python train.py --n_head=4 --norm_eps=1e-05 --bias="none" --extras=["capped logits"] --lr_mult_down=2.0 --doc_mask=true
MLP neurons of a small language model. Each row is named by its layer, matrix (up: input weights) and neuron, and shows model dimensions 160-255. Each number is 128 + 32 x the weight over its row's rms, rounded and kept within 0 to 255. Numbers have three digits each.
A block is one neuron, or neurons of one layer that tend to fire together. Before each block is what it responds to, as a language model described it from the Wikipedia text at the highest values.

Responds to: Final word-piece that completes a word split into pieces, strongest for time adverbs like short-ly, so-on, l-ater and event-ually, also other endings (unl-ess, rel-ig-ion).
L3.up19:143141078137122209124140137106142131133129127173078108106140128103123146187129116134148107155107154028108149053122148117145094146165152044126173146084102096163117161119084150118160136163104196131106098150111131094161164105072171113167076153160131163159131163133108100132058137134115099142

Responds to: Final pieces of words split into tokens, such as multip-le, grad-ually, n-ever, addition-al, plus sequence adverbs like later and then in biographies.
L6.up139:124143160127097149180103140124141128102034106122096136117144080106081084115130165133094160150138136146094137195168132197123102170138126092206156159122194095119127092126091103113118187130158099144115098134116113094133093149151130120079146140140096163081162223145165091173151167175179142181
L6.up225:154052095080146118121098133115127116060063140108110101074150137161106117093148178111128167158154145119115151132177121137104145102209082087182127088080102136118129139160138141137164113120071053121072164181098137117204109187170121171144116088080104108090038123182134092130070161179159090128
L6.up231:111149078095139087165168108116122156147094163098035116042150154099158091051116154095124139191114101134105178096124102136098185187125159187170102106099138148113096146158113102121067158088067140126103129099109135130118090137087128143117170112137086170171148139120149115119155099059163069093
L6.up279:118150146071140193183140120128146131114099124108135130134094183070156117189097179086162126179114183144138082115118137122161037119141141149155138128080165092098114111082141158169109129165144109121095152213090150115127111138078085127147134096095111074134198123072161127153080126137113135170
L6.up481:116151094103135124145112128136077096172156188098111159128133185095075158192111116065199163148117111130130131137097094084145144127118119129122106156167082087079074092153142139162158129132116104146100159118122104117117165114088147122177098116137172133072141178145110135099115085174058115137
L6.up549:111165095136135103127145181126110094053097107126085119086139097106120089106179159158132122152169159136102138136090094049123107140150116075123134126121144162132107173109126148104116196149158153122118098126186160073109174192107123132172135120205121146149155180149062052139126124123158084141
L6.up749:132160122117121154090137122106136147069088128107134135130156156129082058091161130149147097191150146160130172085076133096172105092118141133138144176091154152137081100131115157153106149113150071121102166124065092129118087143086157068155139130132144121184114121112104125088111095144086141154
L6.up864:162141122131112108181120121102157139139212190113144154103148137128096140162141096066171142168144079122166149199129128153118110073129110139135160182113108088133079065114133135192089176106076134183107114148126053105110196085081091126211096099137121130088118063089147100105074111149094078143

Responds to: Quantifiers opening a noun phrase, often sentence-initial or after a comma, such as some, most, all, other, two, even split into pieces like S+ome.
L8.up347:103079157141139156199140142163149140145145076147102135102165108163121123157120066114100138180157109145128119192133103106122131129134148095155124135108135115118131113172149142138139166169114127161106097164099117118167130188162179130125137105106099159173181121153104151078154167093145157116
L8.up493:141136118120121172151125109135088131126108180096105151155141107140144149151183102154134136138097136119132126108067109147143133158096116123153135117152131129129107092155144129139111103126169116109151167042088130150145146182196134113200103054132124200109152105117117152131086124189103128172
L8.up536:144130106100133125146111077153118075139095150131106139097133187109161150085133106068122087124085148108144114139111069041125164161134154122180161147155167102114071074102154126131150084144158158166084119146111142093159129134118070103209102152163132131094148178105131151134121071113137120157
L8.up551:181171122114088124154131140190095140105087109085139048129124106142098109184173157063156186106157123139076137101098123080087115118091065133145105144066124139093097145153125165126141092103060111115151134122093061109163154076125145108146100136164188194090168068164117096121104104179110145149
L8.up596:125119050086147119083133194054147119174099079148144072105168081168128152155110149147127135109140117098117112081100134133128152154141078142174137102121102165115131070145116079148125075157070131158185123110152161125052151083182170115100122083105110177132128160158142202115141097157124081136
L8.up609:075087109100100110164141070131145113236152151115147077096114149124127098154094117164156055155130058155113106081148150129151139129111154144148133155197149111124125162162162109131090150157169126132084118098122110085141175099117097108092102098125137076068145198089107111078105072122135147124
L8.up838:152142108153146151155172098151104161148115118094110131100141106165148126110097104088167110205167154116095118110155231151181070154126092118159110123111143114141119095153092160171174079074095135103154127149207084126112070115159170080142126117107162177130176098133107131078112115170136101202
L8.up845:161099104130156145112154123154164138148137133116158129119088077080143195144128094091153141218135137086087165117083165097154084169107119130185070176071132138173136185130162170157117119177167148137132102123109118169092092112197154140119135134125135129085092148122157113117121147160088116134

Responds to: The last piece of a verb split into fragments, right before its object or clause, as in ke-ep, prov-ide, all-ow; also where, which, including.
L6.up43:106113149140122187144183129144171186119102119143117176115159130172095117088119156102126114138155156130076097238168177141197139117132146049097084119072095084158119123153169150043133159181136126097121140095144130084143065100128161112053133155166152186126119148183131096176070179168170077164
L6.up281:125129106124161123120116146139131178075038121086147069101166116138133155077156131119161089083131074145122127152181080072158163078132126138114135136029147130152136175181111104142153121095098166108084112122076166114157157133140132216195073158103125115102148149111172092102126081124123098160
L6.up588:116148143172116167124146095170117124142067122142153171148132107123094147169122101129141132164109115166079123176146122063106136154113166113074144140110096138079067169149189109122123109149092128105164174129194129122186150120134192116132116119117152104132139166147102074130079094105137130160
L6.up615:167171129176060171157165099097181171150126082106136131135166190105103116120070153101129135092135200096100113147131151158197104153131068145131113115145104101154122113114153101119113158154187105144159123140185075053146083117109174153173101129132089110110176133098200145145118106077165190138
L6.up642:171111052090149110124160115100145132146094114111144088176155087147113181164098179094106131104075117138150097171148093090099078120110129166129053171100138103105114107135144168127135135128096096157171097165161150114159125108142166084145130078193077135139136079159112103090145165091145159171
L6.up677:105072117112141124130149130179200184158133072099137136166155093134144139122170125120122072102138133131096162161121095093098097128109110147111122102073109090138099104184190109129120089182126091082099109154156124140204107112117124093120104075082127096100123158137129117092133125200169075162
L6.up817:138121078083135167141175149159155155135049148081116149089177095139152154116127146146103111149099156093107133187132149118164064203129144123139114111071148121177093137123132117031146191135140110126087127128130083106153114102110142099122095137137138152152129105120130114130054113146143120115
L6.up1002:181118141182108079142080179081133119152089221083145126147102094105118109175119144124116156093082122120115145155187167089146145207123136129122124119097142143100101115146138148114114144087100080095134151126042136145125131123094130058120101138173093135051128168125107097121145154166173133141

Responds to: Closing parentheses and quotes that end a name, title or year in lists and tables, such as (1957), "Naraka", and stray = markers that begin entries.
L8.up60:155107116118112101112164164111102118160111129122113177147121135216149151143178200170123154149117146110114167141219189140113091108144180170147173117141087141155099146128115143142154098134174060188101066125039178114134069138142083076189133100115072148143129167174171103127167130136149169153
L8.up221:122135155123186072133159094135172077167129120120090139135085179043093119139164122202154067128138111131119132083136137079118106104178116087113131133092128134143153109047130191106095142114115140125184093097096176117093162101146117134176147142140124076134180171112105177125140184164132193149
L8.up274:119045168134070125130116137100138116123104137114078169109103105129132167100172112149119048116183134170164050070112072123133144103086171133111139134104148103113094092135181080149128079102105139144176105161135166122130196136157128145121091185113198062132180161163164107093159135175144144115
L8.up336:163066114086035106070175128066148124145094142147128193130135112131081118151130114152187138136157121058107115138093169109138149144108161170160193142126134154083100095111136125082072128133103134158118136166189099150092153094113144174111146113132087094180091139076137166114125123144137122148
L8.up381:168153090141149081137092136125093061153129099143113135161121074101151093152150193166181097060150084144100105163142134155141163151057069087132132122140151106168156122102152112101102078123136135079152064147107143114095169169145098192124095065117130145149141117127095120160204156125173090133
L8.up429:055124148117156135161111134145132114086130119069113091060126084128099154161142155169181136132114111121129139145169106063146129135134094149140100137205167081081146146116147096156108098178118140077153085135112115078170173121181156121082125103152108093138113113143140104093206167217123154156
L8.up724:092177157047104122149119051055152114189116054124113150106154105109151120122181152165197119149118139187112079118103166154116130164175108135111109159140144111190122095169176096096137099149132198114172153100108092135065152115154164049144186136159180119124143145143147145085147099132112124146
L8.up843:099097152090102105073088174122120170105123098170076163134165152122191107115117163111142159179125135120070131172128133112104088109122118076132095110138105138130072112149138101104091167151131135095158096156154195144127137091056211123137122174201113157142073130136124094153131132134134132129

Responds to: Final piece of a main verb that takes an object, often causative or complement verbs, such as allow's', enab'led', called, m'ake'.
L8.up48:165144168141061107130156090098148140148120095084174143141164166147116147124118200111125087164123156109094118212115174087101178132094157163134113115162131168101098132084061087138173087134167076157095070173178068099119083115156111115078107124179115156191102122086098075122140131071157126092
L8.up132:132137161090162181119131106166143165155114121122119145168127112111146107097111145114182150097106090131081126135107150147103097177122160083123127114135143099148090095124180161122114136126141106114098105156163053160249107083134110114134139120124116109153100152100169140098103109140181044144
L8.up246:145124186157102151113189121123113101156127113099135123155130166182162113100106139135154120138112136084106118151116117127071157157194068138096124064083217183080013080119131133136131127142117137164158132043113146139164143093122132145134111139113155119075141103167073146134122161130111077067
L8.up338:140087110109145137115208121126149137150127085080088110180129120079101117097147106125134115129114135125060110191113176130089123105095070122108114150071133065086106116117120103130124102221119145096099106090126103094150092160140102108096136079163132138091139126083072126095127137151124150127
L8.up479:145158115137108224140149092142175152135077142172123204120161142127047108113141091180142137118100101122120115183146134097159120111042080071091112129101129131109096095141153103108152110205118133092135146075095121129152071095135147117092130111114109132130113139125194089119066112166180127179
L8.up610:139113144140109164038162150081121113114066093105139097110082126154138100130120125139186107126120112118074093178131114174147112105111133093110059150044060156143129129158126111135197115134099171138115118120115138088170143163185167158127123116091171103152140142168089106135119146144127134151
L8.up766:052125120153119107169096145151147134116060097178091170094179112091085128139139114079126072144185161189120101175123162173131112141120087106089106111104157133086063099111098173084072118127061118162158132133170103062166131123124143061146146126140160130148134152093131122119142184106162116099
L8.up906:099102115154077124133137102130144192188129092189166100144138092087100138103074147170153112102112120135120145160147163096140103141221108137133111146113067122110153099123161122105055151121132150092149149141138150091106043125093140081170197103117151143148178141113121116095085126125185115169

Responds to: Short word-piece fragments like ur, as, er, is inside names after H (H-ur-kacz, H-as-anov), plus the word as after known or seen, and closing parentheses.
L3.up129:186100126084044143114177106125116085078129098173152138159141133147131117104109176146116123100088140090154147142090096070099110182086164117148141177109130171117078072145135149120203113182116123119178124070046122117088084113100132130130096113139103110074136089124097102120150115065147152126

Responds to: Final word pieces that finish past-tense or participle verbs in narrative prose, such as brough-t, s-ent, join-ed, acqu-ired; sometimes "of" after a group noun.
L3.up28:138146098144103141113205060153144075147121169192106123070132145148123177068156123130136153143175184106207096160213128138144201078138147124119101108098168095108052079170155121112125059096141132098144138117187144111159120093091097147143100151131142129133133106134164123056095171142149153109